config.toml
n_kv_head = 3
head_dim = 96
activation = "gelu"
norm_eps = 1e-05
init_std_up = 0.0358
lr_mult_o = 3.0
lr_head = 0.00581
warmup_steps = 0
schedule = "wsd"
decay_fraction = 0.826
final_lr_fraction = 0.05
batch_tokens = 32768
dataset = "wikipedia_en"
MLP neurons of a small language model. Each row is named by its layer, matrix (up: input weights) and neuron, and shows model dimensions 0-95. Each number is 128 + 24 x the weight over its row's rms, rounded and kept within 0 to 255.
After each neuron's rows, "fires after" lists the tokens most often just before its 100 highest values on Wikipedia text that the model never trained on.

L4.up102 [149 111 149 147 126 123 119 137 103 112 137 122 161 149 168 126 158 117 114 106 117 159 109 131 126 149 125 198 144 115 126 138 123 117 139 132 114  94 157 154 122  75 157 157 106 101 135 110 115 108  87 116  94 113 133 104 116 107 160  67 127 154 115 165 131 123 153 150 111 141 104 188 119 110 153 126 109 114 114 141 122 163  96 145 122  90 126 139 148 115  96 138 108 106 179 149]
fires after: " sp", " g", " R", " d", " em", " v"

L11.up517 [ 98 154 135 160 166 133 135 101 115 152 103 138 146 156 149 158 101 129 146 129 120 123 144  92 158  96 125 155 132 125 108 107 148 109  95 120 116  87 167 159 116 134  96 117 163 135 153 132 166 143 135 124  93 117 175 179 126 117 138 106 134 169 156 141 129 146 118 130 157  98 130 110 126 144 186 122 159 179 139 129 132 107 109 105 119 153 142 174 135 173 167 102 118 124 129 117]
fires after: " the", " The", "|", " an", " a", "-"

L3.up124 [ 89  91 138 106 125 132 111 158 150  89 143 135 108 103 138 129 131 123 122 102 128 108 139 169 121 128  91  73 146  82 147  74 139 151 129  90 108 135 151 137  75 143 147 150 161 145 127 117 129 140 128 188 125 160  96 113 107 152 142 149 103 137 143  89 170 169 140 127 105 138 125 125 138 112  99 136 114 124 114 133  92 129 123 150 116 183  89 169 141 123 129 140  96 132 139 112]
fires after: " R", "r", " r", " col", " H", " min"

L8.up553 [131  81 129 188 130 148 114 122 115 142 141 106  88 132 112 124 129 136 147 157 126 189 137  97 149 103 119 141 106 142 111  94 104 171 146 140 118 166 141 126 141 117 102 132 105 155 157 136 133 183 138 129  93 126 140 116 167 124 151  73 165 132 134 126 141 111 172 165 140 115 118 100 155 112  98 126 139 184 141 101 136 143 152 124 170  79  98 100 148 123 105 164 124 123 120 142]
fires after: " "

L10.up319 [147 114 115 151 128 135 124 167 130 161 122 174 132 114  92 170 146 105 129 159 139 105 133 118  81  91 113 132 119 148 127 100 147 163 144 115 141 123  77 102 117 187 163 104  95 171 137 123 132 163 151  92 132 108 118  93 105 139  85 148 102 106 141 119 140 129 120  94 127 136 166 152 115 149 157 131 167 119 112 113 107 159 122 130 137 153 112 144  90 144 102 121 108 111 183 106]
fires after: " on", " May", " November", " March", "On"

L6.up384 [144 172 156 188  75 153 114 141 136 167 160 130 150 102 116 105 191 140 121 158 107 118 122 125 133 127 142 114 148  97 113 149 194 160 149 135  95 132  92 134 134 189 132 142 131 122 138 106 139 101 113 128 129 129 149 150 100 161 157  95 154 132 133 118 140 142 130 159 123 112 106 153  96 158 163 132 103 101 143 116 143 149 160 154 155 164 129  99 149 156 155 114 129  86 121  98]
fires after: ",", "0", " "

L5.up333 [153 117  88 165 109 151 158 180 157  83 134  98 134 115 126 156 111 182 126 109 125 134 114 110 143 134  78 115 154 109 148 129 141 138 145 132 161  86  96 145 105 147  80 108 172 146 172 137 110 109 132 121 132 163 127 117 135 141 157  93 132 124 149 129 150 114 129 136 161 119 125  95 119 104 151 114 105 135 145 151 102 122 125 150  93 149 110 142 152 101 166 140 117 105 140 122]
fires after: ".", " is", ",", " ", " ("

L8.up663 [113 120 171 115 191 123 109 149 162 110 143 105 144 157 132 148 110 150 155 104 106 167 134 129 160 102 147 118 143 139 103 144 169 131  88 136 113 126 160 154 106  97 142 162 103  80 149 144 133 146 151 106  85 135 141 149 134  93 115 125 100 113 119 127 152 151 124 129 104 125  95 130 113 122 119 117 125 158 164 178  64 155 143 118 150 141  91 148 159 100 138 142 129 110 167  97]
fires after: " ", " T", "t", "–", "at", "-"

L4.up237 [129  93 133 167 132 148 119 151 159 153 129 127 116 152 120 103 112 170 117 139 121 116 112 105 138 127  84 107 106 107 146 161 135 137  87 116 166 107 115 134 123 164 137 155 125 144 147 115  82 119 124  86 122 132 146  82 139 134 103  93 166 118 125 131 107 135 159  94 125 155  74 104 153 134 133 142 152 132 112 158 111 194 139  73 130 135 114 108 145 128 114 102 120 152 139 113]
fires after: " Z", "iet", " M", " f", "v", " V"

L12.up361 [ 81 142 157 150 130 124  96 158 120 135 103 192  90 132 127 121 109 162 122 146 146 135 130 104 126 140  84 135 155 122 146 123 111 123 118 147 107 152 195 125 127 169 153 122 146 142  97 166 115 108 135 128 147 187 125 139  95 186  92 160 140 114 106 119 122 108 135 149 129 120 144 179 117 129 112 118  96 105  93 154  98 135 112  88 122 101 141 148 129 140 163 137 103 121 109 121]
fires after: "20", "19", "ard", "ur"

L8.up389 [121  53 100 114 139 154 122 170 124 106  93  83 112  89 145 125 108 126 141 110 133 134 112 166 132 102 140 143 136 103 129 133 191 148 139 137 177 132 160 129 135 167 139 108 144 175 127 149 123 144 133 132 128 127 121 107 169 139 129 139 102 133 133 151 137 163 120 161 125 116 117 146 125  84  86 122  74 191 159 153  98 134 153 190 137 119 147 112 117 104 130 120 108 116 108 113]
fires after: "19", "18", "a", "gr", "ot"

L6.up566 [109 151 121 190 169 193 138 134 142 113 145  70 112 122 154 168 106 155 117 146  95 137  87  66 140 155 129 101 126 151 136 120 127 111 151 145 126 137  78 145 172 171 110 144 115 137 117 141 143 105  92 170 110 144 125 100 157 108  87 153 127 149 132 145 148 126 124 148  88 115  98 161  89 171 137 124 136  80  99 148 161 118 110 141 146 163 102 114 121 110  95 139  97 136 131 112]
fires after: " Gu", "b", "eg", " H", "u", "he"

L3.up94 [125  99 145 136 142 129  31 151 127 134 152 137 157 155 147 113 127 104 110 117 105  89 159 116 153 135 136 152 110 144 143 153 175  97 159 151 140 129 111 133 158 127 125 132 138 166 158 135  70 151 122 174 126 110 155 138  93 129 137 106 141 120 119 162 100 137 158 111 129 129  89 117 165 169 123 127 169 121 116 101  80 113 100 119 148 142 127 122 147 139 122 101 118 130 166 154]
fires after: " S", " U", " am", " bel", " H", " ad"

L4.up179 [116  66 129 116 124 177 111 140 142 152 152 121 131 140  94 167 116  93 164 153 125 127 111 133 152 146 136 101 135 135 116 139 148 113 115  97 161 117 127 113 108 187 123  79 141 111 102 135  97 119 166 166 169 169 146 123 120 151 130 102 112 166  94 119  98 169 157  91 107 109 109 125 149 108 114 132 119 121 125 176 113  72 125 134 113  88 166 146 145 112 129 134 168  95 159 140]
fires after: " C", "h", " H", "B", " T", " At"

L5.up507 [131 157 184 147 132 149 108 159 140 162 114 126  70 111 122 117 183 102 153 128 119 123 102 113 120 144 132 150 146 121 118 109 163 142  96  99 133 118 160 150 163 132 118 135 112 133 103  97 155 136 132 158 113 165 175 159 140 131 149 134  99 153 134 139 142 128  97 160 147 126  80 156 111 129 135 112 111 116 109 124 165 111 100 146 115 143 133 101 175 127 137 155 131 113 128 122]
fires after: "h", " H", "-", "ai", "ok", "he"

L12.up722 [139 152 170 158 138 116 152  90 133 114 121 134 136 120  71 116 139 145 153 144 128 179 157 161 163 105 129 165 131 113  86 172 156 133 159 114 106 142 114 126 145 173 115 116 153 115 131 150 137 183 179  90  92 112 146 122 148 123 128  80 148 144 151 140 124 147 142 154 153 113 151 126 122 104 156 138 104 158 135 152 133 107 128  96 146 107 162 101 165 137 118 132 123 139 125 107]
fires after: " ", ".", " the"

L12.up868 [146 182  90 159 142 108 153 113 105 152 133 115  87 126 119 123 117 130 127 118 132 172 119 119 116 109 170 102 118 116 128 158 169 133 128 162 113 159  96 133 133 173 117 132 145 155 147 127 111 125 110 153 142 129 145 114 108 180 129  94 155 111 140  81 143 149 145 135 166 101 112 152 109  95  98 150  96 116 123 129 123 142 178 140 120  70 105  71 186 160 155 116 104 106 182 140]
fires after: ",", " "

L3.up872 [131 104  88 106  86 144 143 122 122 115 188 120 142 157 111 141 141 139 140 101  95 131 185 102 141 110 165  89 155 106 113 148 148 124 154 148 145 156 116 116  98 118 149 135  87  99 145 165 120 134 124 116 161 149 106  71 115 142 148  98 137 119 105 111 147 137 119 117 102 135 145 136 131 148 116 128 127 126 127 100  88 138 117 147 104 134  94 160 113 116 165 123  84 149 139 116]
fires after: " Y", " H", " R", " The", "H", " a"

L3.up71 [115 106 132 162 112 122 158 137 134 128 118 115 158 118 107 177 147  99  99 114  88 151 105  98 141 112 157 147 148 131 114 107 201 122 157 142 136  69 124 148 144 144 167 129 128 110 162 137 137 147  99 143 118 106 144 128 114 158 134 123  94 113  78 129 139 146 158 213 147 131  99 149 117 106 144 111 133 123 154 134 159 147 143 134  88  92 172 135 181 132 101 152 141 121 168 125]
fires after: " sp", " H", " h", " C", " c", " Gu"

L5.up745 [151 132 119 160 170 121 173 147 130 170 134 141 121 181 118 109 152 132 150 151 132 144 153  99 113 102 115  92 102 101 113 141 100 116 104 138 105 119 128 103 150 145 133  89 132 123  83 144 153 110  99 146 103 127 127 115 110 110 146 137 156 106 131 158 147 159 166 166 136 132  74 145 106 116 109 118  95 100 156 136 157 144 122 133 163 128 122 141 155 167 118  99 141 128 184 128]
fires after: "–", "or", "port", "h", " Sch", " sup"

L4.up38 [137 160 123 147 148 122 116 161 156 176 147 122 140 126 145 139 111 127 104 149  91 125  96 134 126 101 137 104 147 150 116 143  86 112 136 126  88 116 149 136 156 117 131 192 157 141 167 151  94 108 191 103 129 124 121 130 140 144 130 172 101 130 106  84 117  87 139 121 129 104 109 159 114  87 110 142  91 151 116 187 141 116  95 128 144 130 121 117 170 122 117 117 133 121 169 107]
fires after: " ", " (", " t", "at"

L8.up423 [104 124 120 151 149 146 138 131 103 176 114  91 127 129 146 105 137 108 147 113 112 129 148 126 145 181 128 120 135 126 114 142  97 122 162  93 111 152 134 120 190 156 135 205 143 125  92 155  96  84 107 157 127 175 151 157 150 124 152 134 114 158  78  91 134 121 128 143 125 138 139 144 149  87 151 108 128 111 139 144 146 103 119  73 119 163 108 111 136 156 164 140 104 115 109 143]
fires after: " ", " ("

L8.up934 [128 171 143 118 112 155 129 120 143 125 151 117 153  97 153 169 134 159 145 155  94 133 128 141 145 122 119 159  81  99 110 136  87 125 115 106 153 112 111  84 161 111 134 139 141 116 171  92 105  99 136  99 126 140 146  99 122 137 136 155 120 100 134 162 136  80 140 168 137 131 119 143 137 127 139 177  80 162 120 133 102 140 102  74 126 122 140 126 138 158 114 139 130 142 111 138]
fires after: " D", "==", " \"", "e", "on", " d"

L5.up126 [147 166 149 135 167 104 101 109 171  96 159 124 106 118 127  99 142  71 130 167 126 130 116 106 109 135 130 135  94 162 124 146 129 114 133 114  96 152 144 132 132  98 104 115 142 109 131 146  98 132 150 132 149 118 155 111 112 131 110 148 121 107 146 122  87  93 139 140 157 147 142 146 162  90  78  84 130 120 154 131 118 151 138 137 129 132 176 163 153 126 132 114 109 114  86 150]
fires after: " O", " D", ")", "==", "A", "ar"

L5.up309 [124 137 171 130 155 154 141 157 175 137 168 110 141  81 132 152 156 153 129 114 148 109  99 148 161 151 145  78 163 113 131 172 104 152 117  65 101 104 108 126 171 148 130 144  72 141 118 170 134 146 161 115 137 130 184 178 145 116  96 157 136 117 141  91 114 168 133 115 144 152  94 130 122 102 114 119 117 122 105 123 110  93 134 110 147 123 137 149 185 124 111 115 133 132  78 123]
fires after: " ", " (", "p"

L3.up371 [121 106 131 162 119 144 117 102 141 155 143 129 131 137 167 150 103 154 132 116  98 140 114 115 108 185 166 138 155  91 111 122 155 147 124 133 120 137 119 151 148 130 115 138 100 127 130 151 157 131 114 150 129 132 123 101 136 125 112  94 103  98 107 161 133 108 150 152 108 124  90 179 122 117 135 129 106 139 144 101 161 147  97 125  97 124 164 120 116 113 103 143 109  98 165 151]
fires after: " H", " sp", " g", " G", " Gu", " h"

L8.up727 [111 153 137 136 169 148 145 107 128 130 172 148 102 140 135  92 127 145 147 136 128 132  86 167 104 119  73 115 153 124 162  82 138 154 127  93  84 139 177 149  93 111 167 127 161 138 181 111 139 124  84 149 142 156 134 149 123 168 167  98 157 173 132 124 135 107 152 145 147 165 103 124 124  89 100  72  93 122  97 122 135  78 149 138 113 113 139 136 129 124 162 155  87 128 132 149]
fires after: "20", "19", "–"

L3.up379 [106 171 152 159  82 118 161 153  99  56 142 127 133 104 125 103 152 130 144 155  98 182 118 123  77 110 133 117  99 114 135 141 168 147 142 116 127 157 136 104 144 174 157 103  77 159 107 122 152 151 111  83 135 132 117 110 152 154 185  98  73 148 138 143 158 141 121 149 156 101 152 143 144 142 124 119 105 167 149 116 125 125 139 114  83 150 103 136 158 110 136 106  98 122 121 146]
fires after: "19", "18", "th", " a", "s"

L4.up878 [125  92 128  94 140  90 145  80 125  65 129 115 109 123 130 122 113 121 154 132 138 118 150 126 126 115 123 120 143 112 146 117 138 143 190 124  95 152 101 101 179 135 161 141 151 122 144 119 179 145 106 210 144 132 118 133 100 103  86 150 140 137  97 137 115 130 117 173 158 154  83  86 132  94 156 122 105 123 115 128 142 126 128 152 154 120 168 102 146 132 155 115 124 134 115 154]
fires after: " G", " He", " r", " g", " ro", " Gr"

L3.up3 [111 165 147  75 127 116 148  99 146 162 105 166 119 118 150 119 109 135 103 112 128 123 128 123 113 154 154 147 151  97 103 142 173 129 126 119 138 151 140 115 128 149 149 142 130 140 163 165  96 120 113 109 113 127 102 127 144 102 171 111 144 130  90 103 108 111 114 155 131 117  90 140 144 122 124 118 100 138 131 142 140 184 135 139 129 105  89 136 144 125 139 137 176 128 136 110]
fires after: " Le", " H", " L", " l", "H", " h"

L3.up922 [129  79 136  88 163 128 172 156 121 138 137 137 146 115 105 131 141 104 117 143 145  95 130 110 106 113 150  79 127 135 150 147 130 150 138 147 123 117 144 121 114 107 111 163  66 101 111 107 102 122 165 106 134 149 142 127 130 113 186 122 111 109 119 159 105 178 132 111 128 143 119 118 105 143 112  86 138  90 137 112 133  85 135 103 171  83 142 125 142 136 104 148 140 111  96 108]
fires after: " W", "w", "ow", " J", " Russ"

L3.up363 [122 103 125 191 160 145 109 131 116 112 148 112 117 143 145 109 154  89 169 135 131 117 160 153 116 101 120  99 114 160  75  86 125 118 139 173 113 126 153 107 104 164 148 106 118 136 158 113 170 163  99 131 106 143 174 132 122  99 116 106  99  83  77 160 135 129 152 117 165 146 148  65 172 114 114 133 122 154 181 126 112 157 128 110 119 141 120 124 135 154  86 133 139 119 117 120]
fires after: " w", " T", " H", "E", "W", " S"

L10.up53 [105 122 102 147 112 138 124 107 144 177 129 127 140 106 133 160 162 161 158 135 114 135  90 120  93 127 119 135 133 117 150 117 138 180 149 128 100  75  89 154 152 149 174 157 164 123 107 116 128 133 114 100 133 158  84 149 202  98  96 103  87 125 126 100 145 124  95 121 153 169 142 111 167 150 172 120 142 131 110 105 133 113 112 133 150 131 132 128 147 120 111 125 126 159 107 111]
fires after: " at", " on", "ording"

L5.up794 [137  80 134 135 133 143  95 148  85 159 142  97 108 119 160 164 131 138 155 120  98 158 126  99 155 109 105 107 115 126 116 157 119 116 138  80 141 147 161  99 100 119 125 105 106 103  74 126 136 139  97  85 126 104 114 152 139  98 158 133 146 149  92 106 149 148 163 114 118 107  98 117 136 120 109 105 183  94 121  75 100 154 172 134 121 109 154 169 164 140 121 134 123  96 128 110]
fires after: "t", "h", "b", " T", " b", "T"

L3.up218 [108 107 139 195 157 115 141 114 120 103 131 156 109 132 114 133 154 112 150 163 172 127 143 104 149 131 148 104  77 106 133 154 106  88  97 127 137 110 145 131  95 108 121 116  81 135 139 126 159 119 150 114  93 131 144 120 120 120 118 102 160  86 130 141 104 143 184 128 145 122 154  99 169 155 120 131 101 146 135 126 136 139 143  93 117 127 139 121 130 145 111 115 119 163 111 166]
fires after: " Sup", " sup", "W", "port", "t", "up"

L4.up725 [140 143 156 157 132 139 179 162 114 104 135 109 131 127  84 114 129 141 150  96 103 126 131  97 183 129 141 136 142 152 154 105 163 144 102  89 127 148 126 113 134 176 167 131 139 135 112 132 137 156  92 120  98 144 109  74 136 104  92 132 138 140 118 113 129 136 126 143 147 108  97  79 115 147 146 162 173 172 106 105 134 124 105 152 140  72 123  90 155 111 115 149 119 123 119 124]
fires after: " C", " F", "w", "oc", " O", " c"

L4.up65 [ 90 127 108 106 118 103  71 127 151 117 129 118 102 108 180 161 150 153 150  90 109 105 123 143 108 159 151 166 123 108 125 164 108 136 134 110 133 118 151  85 175 156 136 122 113 115 103 152  98 200 122 148 147 131 121 137 163 135 151 128  87 197 116 127 169 115 123 118 119 142 163 102 113 148 148 124 130  78 119 109 166 112  93 114 127 118 156 134 104 139 108 105  95 147 121 123]
fires after: " l", " f", " sp", " L", "J", " F"

L3.up640 [158 148 146 139 156 117 123 139 118 110 117 128 108 179 108 134 134 137 100 155 111 108 151  84 150 103  84  98 147  87 130 140 161 111 172 103  95 130 102 116 125 138 141 135 100 125 100 115 101 142 142 137 142  95 120 140 189 108 131 123  99 152 119 131 113 140 130 139 164 143 125 103 132 124 116  78  97 165 154 127 144 150 117  79 150 138 130 108 141 140 104  98 165  73 146 173]
fires after: " M", " m", " Or", "I", " a"

L8.up859 [156 129 132 131  83 157 110 145 112  95 128 130  91 122 116 134 175 150 101 148  48 148 134 133 168 105 143 120  84 124 131 131 106 158 140 134 130 152 149 140 158 175 112 117 116  75 144 133 134 144 120 149 140  92 142 141  77 130 116 106 136 148 147 109 129 185 144 136 127 132 123 164 149  99 115  89 160 151 139 135 160 165 159 158 133 127 102  97 149 125 105 113  87 155 150 120]
fires after: " ", ",", " $"

L3.up623 [ 65 132 145 114 108 136 115 141 141 140 156 117 132 125 163 143 123  87 121 152  89 130 161 119  86 149 132 136 177 130 120 116 133 131 151 120 155 157 127 128 145 154 109 134 126 181 148 142 117 123 134 129 117  95 114 151 106 152 176 155 137 173  76 131  67 137 159 129 164  91 147 112  95 112 122 115 165 100 110  98 159 133 145 127 127 111 113 151 180 116 138  58 121 117 167 118]
fires after: " B", " p", "l", " deb", " c", " L"

L3.up787 [163 141 113 113 117 104 122 122 158 125 146 129  84 173  64 154 118 120 108 160 117 141 102 127 139 132 111 108 112  89 161 112 108 121 120 134 152 120 167 102 145 104 134 163 146 127 132 113 107 122 155 108 125 123 110 103 178 128  75 111 145  96 184 158 154 154 140  88 125 121  96 140 165 114 142  84  91 123 109 134 168 112 106 136 145  88 120  88 166 166 138 119 136 165 103 123]
fires after: " V", " Is", " P", " M", " Be", "P"

L3.up834 [116 131 121 148 157 122 137 116 120 114 123 123 153 154  95 108 106 144 192 145 109 103 102 110 140  78 109 131 121  99 146 113 131 137 168 131 130 133 134 147 149 165 119 174 144 151 121 112 130 141 134 132 121 172 107 133 120 120 128 130 155 121 174 125 126 154 138 144 152 134  81 125 117 134 123 128 143 172 112 118 180 151 132  96 183 151 132 125  99 163 157 157 131 128 105 144]
fires after: " ", "A", " S", " $"

L3.up369 [100 158 142 170 100 162 122 144 146 108 166 142 177 107 136 126 111 120  82 124  88 141 115 138 131 120  97 134 169 141 136 118 159 129 130  82 116 133 168 130 131 120 144 145 175 149  87 108 140 119 138 119 141 126 165 104 148 126 131 121 116 133 111 133 160 107 173 132 166 134 105 177 148 152 122 105  89 123 162 117 112 158  97 108 115 132 126 146 105 111  79 161 106  98 111 102]
fires after: " H", " O", "o", "\\", " P", " the"

L3.up393 [112 133 147 119 159  96  94 121 116 122  99 132 125 114 130 109 132  94 160  98 124 121 121 179 126 161 163 106 140 129 143  80 123 119 175 118 145  95  88 108 123 118 140 172 125 127 137 121 125 103 105 124 104 105 119  98 123  92 126 106 121 101 145 138 164  94 115 149 184 128 130 143 142  91 116 118 113 161 105 128 159 118 133 146 185 139 129 108  96 116 124 138 138 104 150 126]
fires after: " w", " g", " eng", " S", "rans", " G"

L3.up944 [ 93 128 170 124 112 136 115 159 122 111 153 131 160 155 164 140 155 126 102 147 121 126 133 118 136 148  94 139  61 171 116 156 109 137 114 131 144 126 105 133 152 131 187 119 105 127 132 138  96  84 157 112 126 105 123 100 124 130 140 147 176 143 113 147 127 154 154 119 135 114 148 139 101 151 119 161 150  96 142 155 107 117 128  80 111 125 142 184 108 180  97 127 193 144 151 119]
fires after: " sp", "°", "\\", " bel", " pl", " Sp"

L8.up185 [148 153 137 132 163  97 132 121 114 143 154 122  81 122 162 134  81 144 141 149 141 116 118 164 146 119 138 118 117  86 122 119 110 146 148 135 119 131 105 135  94 140 166 127  92 168 121 125 138 146 125  95 113 147 136 126 147 156 136 160 122 118 128  95 118  98 143 120 133 131 162 140 147  97 179 159  98  99 177 101  99 123 169 134 133 136 144 105 134 137  94 120 170 117 169 131]
fires after: ",", "as", "ath", " Car", "u"

L12.up98 [109 150 127 113 140 122  89 143 101 155 150  99 146 127 148 105 142 106 123 154  78 118  93  93 105 163  52 152 114  88 139 108 149 144 149 126 110 107 120 142  92 173 124  97 111 131 127  91 118 132 137 158 109 126 144 151 148 130 155  88 117 137 128 109 118 104 137 134 149 127 105  62 170 126 189 115 132 121 146 173  94  94 142 145 100 133 154 156 149 121 167 153  87 136 165 140]
fires after: " the", " |", ",", " —", " (", ":"

L4.up780 [ 91 147 118 158 142 124 158 126 123 140 118  94 115 109 148 159 151 133 128 123 116 123 134 120 100  87 103 160  96  83 146 136 116  70 143 146 145 107 116 117 120 111  97 153 146 108 136 138 114 124 122 109 119 119 101 120  95 108 138 133 136 131 125 145 116 113 151 141 113 119 149  74 145 161 106  98 121 188 127 140 121 141 111  92 127 121 108 139 156 100 157 112 131 138 141 197]
fires after: " d", " D", "vers", "ant", "-d"

L4.up453 [111 116 123 128 115  96 102 140 148 161 117 112 157 118 142 141 102 131 142 160 146 148 139 146 164 121 131 119  78 186  91 107 126 153 116 129 153 159 166 140 166 116  88 155 122 112 133 115 124  90 169 106 111 163 147 126 127 100 138 143 166 133 167  84 110 144  99  98 100 108  94 147 104 153 155 134 112 101  91 106 176 150 114 121 162 118 137 158 115 155 139 130 122 135 119 127]
fires after: " Y", ":", "ak", "ri", "u", "rick"

L3.up701 [143 150 109 136  83 132 113 124 145 125 145 148 118 180 106 149 125 117 168 122 161  98 133 130 119 127 157  96 140 104 123 135 129 150 142  99 140 133 164 130 109 184 142 121 147 136  97 159 155 126  75 181 162 127 157 131 111  94 164 105 145 126  46  83 100 138  82  94 121 123 106 169 131 145 107 126  94 139 153  95 114 195 148 165  90 165 126  95 108 107 168 132 171  94 125 136]
fires after: " L", " H", " h", " e"

L5.up241 [135 143 149 124 101 113 105 116 136 146 168 117 143 138 125 127  82 125 134 130  83 130  91 116 161 197 120 108 168 145 133 123 157 166 154  80 102 135 140  92 132 147 127 145 132 131 142 107 141 117  76 127 106 141 121 131 131 153 116 162 102 106 136 139 136 140 146 119 129 127 119 100 141 123 113 143 144 126 124 130 162 159  78 138 123 129 165 135 153  74 154 104  73 125 128 188]
fires after: "c", "A", " C", "C", "ro", " c"

L3.up231 [115 108 111 146 112 109 104 139 105 123 147 104 137 113 105 166  96 123 133 118 105 153  81 136 151 126 137 151 134 173 122 112  96 131  99 109 122 127 107  79 151 128  97 139 135 132 166 148 156 113  78 163 141 122 101 176 118 150 173  77 101 162  86 109  87 117 150 125 127 175 156 147 106 102 140 150 137 142 131 136 148 186  96 139 128 122 138 144 138 126 158 115 129 129 140 106]
fires after: " L", " R", " Gl", " B", "L", " g"

L3.up458 [ 85 159 137 209 125 142 100 132 111 105 114  91 137 106 142 137 130 125 118 119 121 121 101 116 132 135  78 120 100 115  86  92 130 124 102 130 143 174 111  64 104 161 140 126 145 137 102 151 153 114 140  76  83 109  98 113 115 132 139 132 139  65 108 118 139 170 136 146  98 139 141  87 142 180 127 125 136 136 152 113 101 162 116 120 136 152 121 150 127 156 108 131 138 147 106 139]
fires after: "ed", " S", "ced", "port", " s", "j"

L4.up497 [151 142 132 152 112 132 132 171 143 128 133 122 118 123 164  75  97 151 158 127 144 162  97 137 131 126 151  83 127 144 150 153 114 135 132 126 132 113  74 174 143 135 158 128 106 145  85 136 131  94 129 139  57 153 119 119 111 149 110 150 112 129 173 120 111 169 116 151 133 107 111  80 140 104  94 136 135 116 120 133 133 136 116  98 167  68  99 102 109 130 133 127 125 139 124 121]
fires after: " c", " C", " up", "ame"

L3.up747 [170 120 123 130 134 172 136 225 112  98  90 113 149 110 148 142 152 106 122 159 153 183 121 123 103 113  92 124 112 148  81 157 121 103 141 157  89 109 109 149 128 154 152 165 119 129 103 116 159 119 108  82 121 108 148 137 152  98 130 138 112 126 161 149 157 138 119 101 123 133 166  81 114 164 180 131 147 125 129  95 118 140 165 106 165 109 126 139 165  96 107 178 164 122 141 118]
fires after: " W", " app", " V", "w", " v", "I"

L3.up30 [110 139 136 166 142  98 137 147 148 144 131  87 135  98 135 142 118 144 111 144  81 119 119 131 107 165  90  96 120  96 162 170 122 114 104  85 115 128 162 117 151 112 120 154 124 103  98 134 157 164 142 127 136 125 119 134 148 129 136 133 127 142 142 122 135  97 159 120 161 144  86 133 159 140 135 134 135 100 105 140 134 154 115 102  73 117 135 125 135 135 112 142 163 137 139 135]
fires after: " F", " f", " w", " p", " res"

L3.up645 [128 128  83 161 130 110 169 154 166  99 158 149 121 145 166 117 111 119 122 129  87 116 129 102 149 112 104 101 128 110 106  62 136 132 133  56  91 172 150 129 100 135 147 137  82 132 161 161 114 160 154 131 130 101 114 120 140 159 110 126 103  92 108 117 160 114 116 131 181 105 143  84 136 113 114 132 154 141 142 117 136 134 161 176 150 114 118 161 102 113 108 143 170 131  87 119]
fires after: " w", "W", " P", " sh", "p", "sp"

L5.up407 [141 192  92 116 163 118 155  99 136 142 136 102 140 131 114 130  98 170 157 121 122 148 133 122 149 125 117 128 112 127 146 152 117  95 115 100 148 121 157  89 111 141 133 104  93 106 140 110 138 111 151 152 126 132 136 156 156 152 169  80 144 130 165 151 163 157 126 145 157  82 118 147 161 142 152  93 125  67 132 148 109 121 136 108 129 138  88 146  85 117  85 188 116 130 147 150]
fires after: "e", " F", "p", " c", " Pr", " p"

L5.up674 [143 174 123 121 116 155 122 164 116 118 192 175  84 106 156  91 133  90 113 119 121 171  99 136 135 132 132 139 132 141 116 147 144 150 100 105 130 120 135 144 115 140 156 129  91 145 115 123 132 132 109 118 142 119 130 180 128 118 152  99  84 134  92 136 175 159 114 167  79 105 101 167 115 134 158 194 142 150 151 141 109 153  88 122 128 139 136 175 119 122 147 136 103 108 106 140]
fires after: " the", " to", " h", "h", " H", " Sc"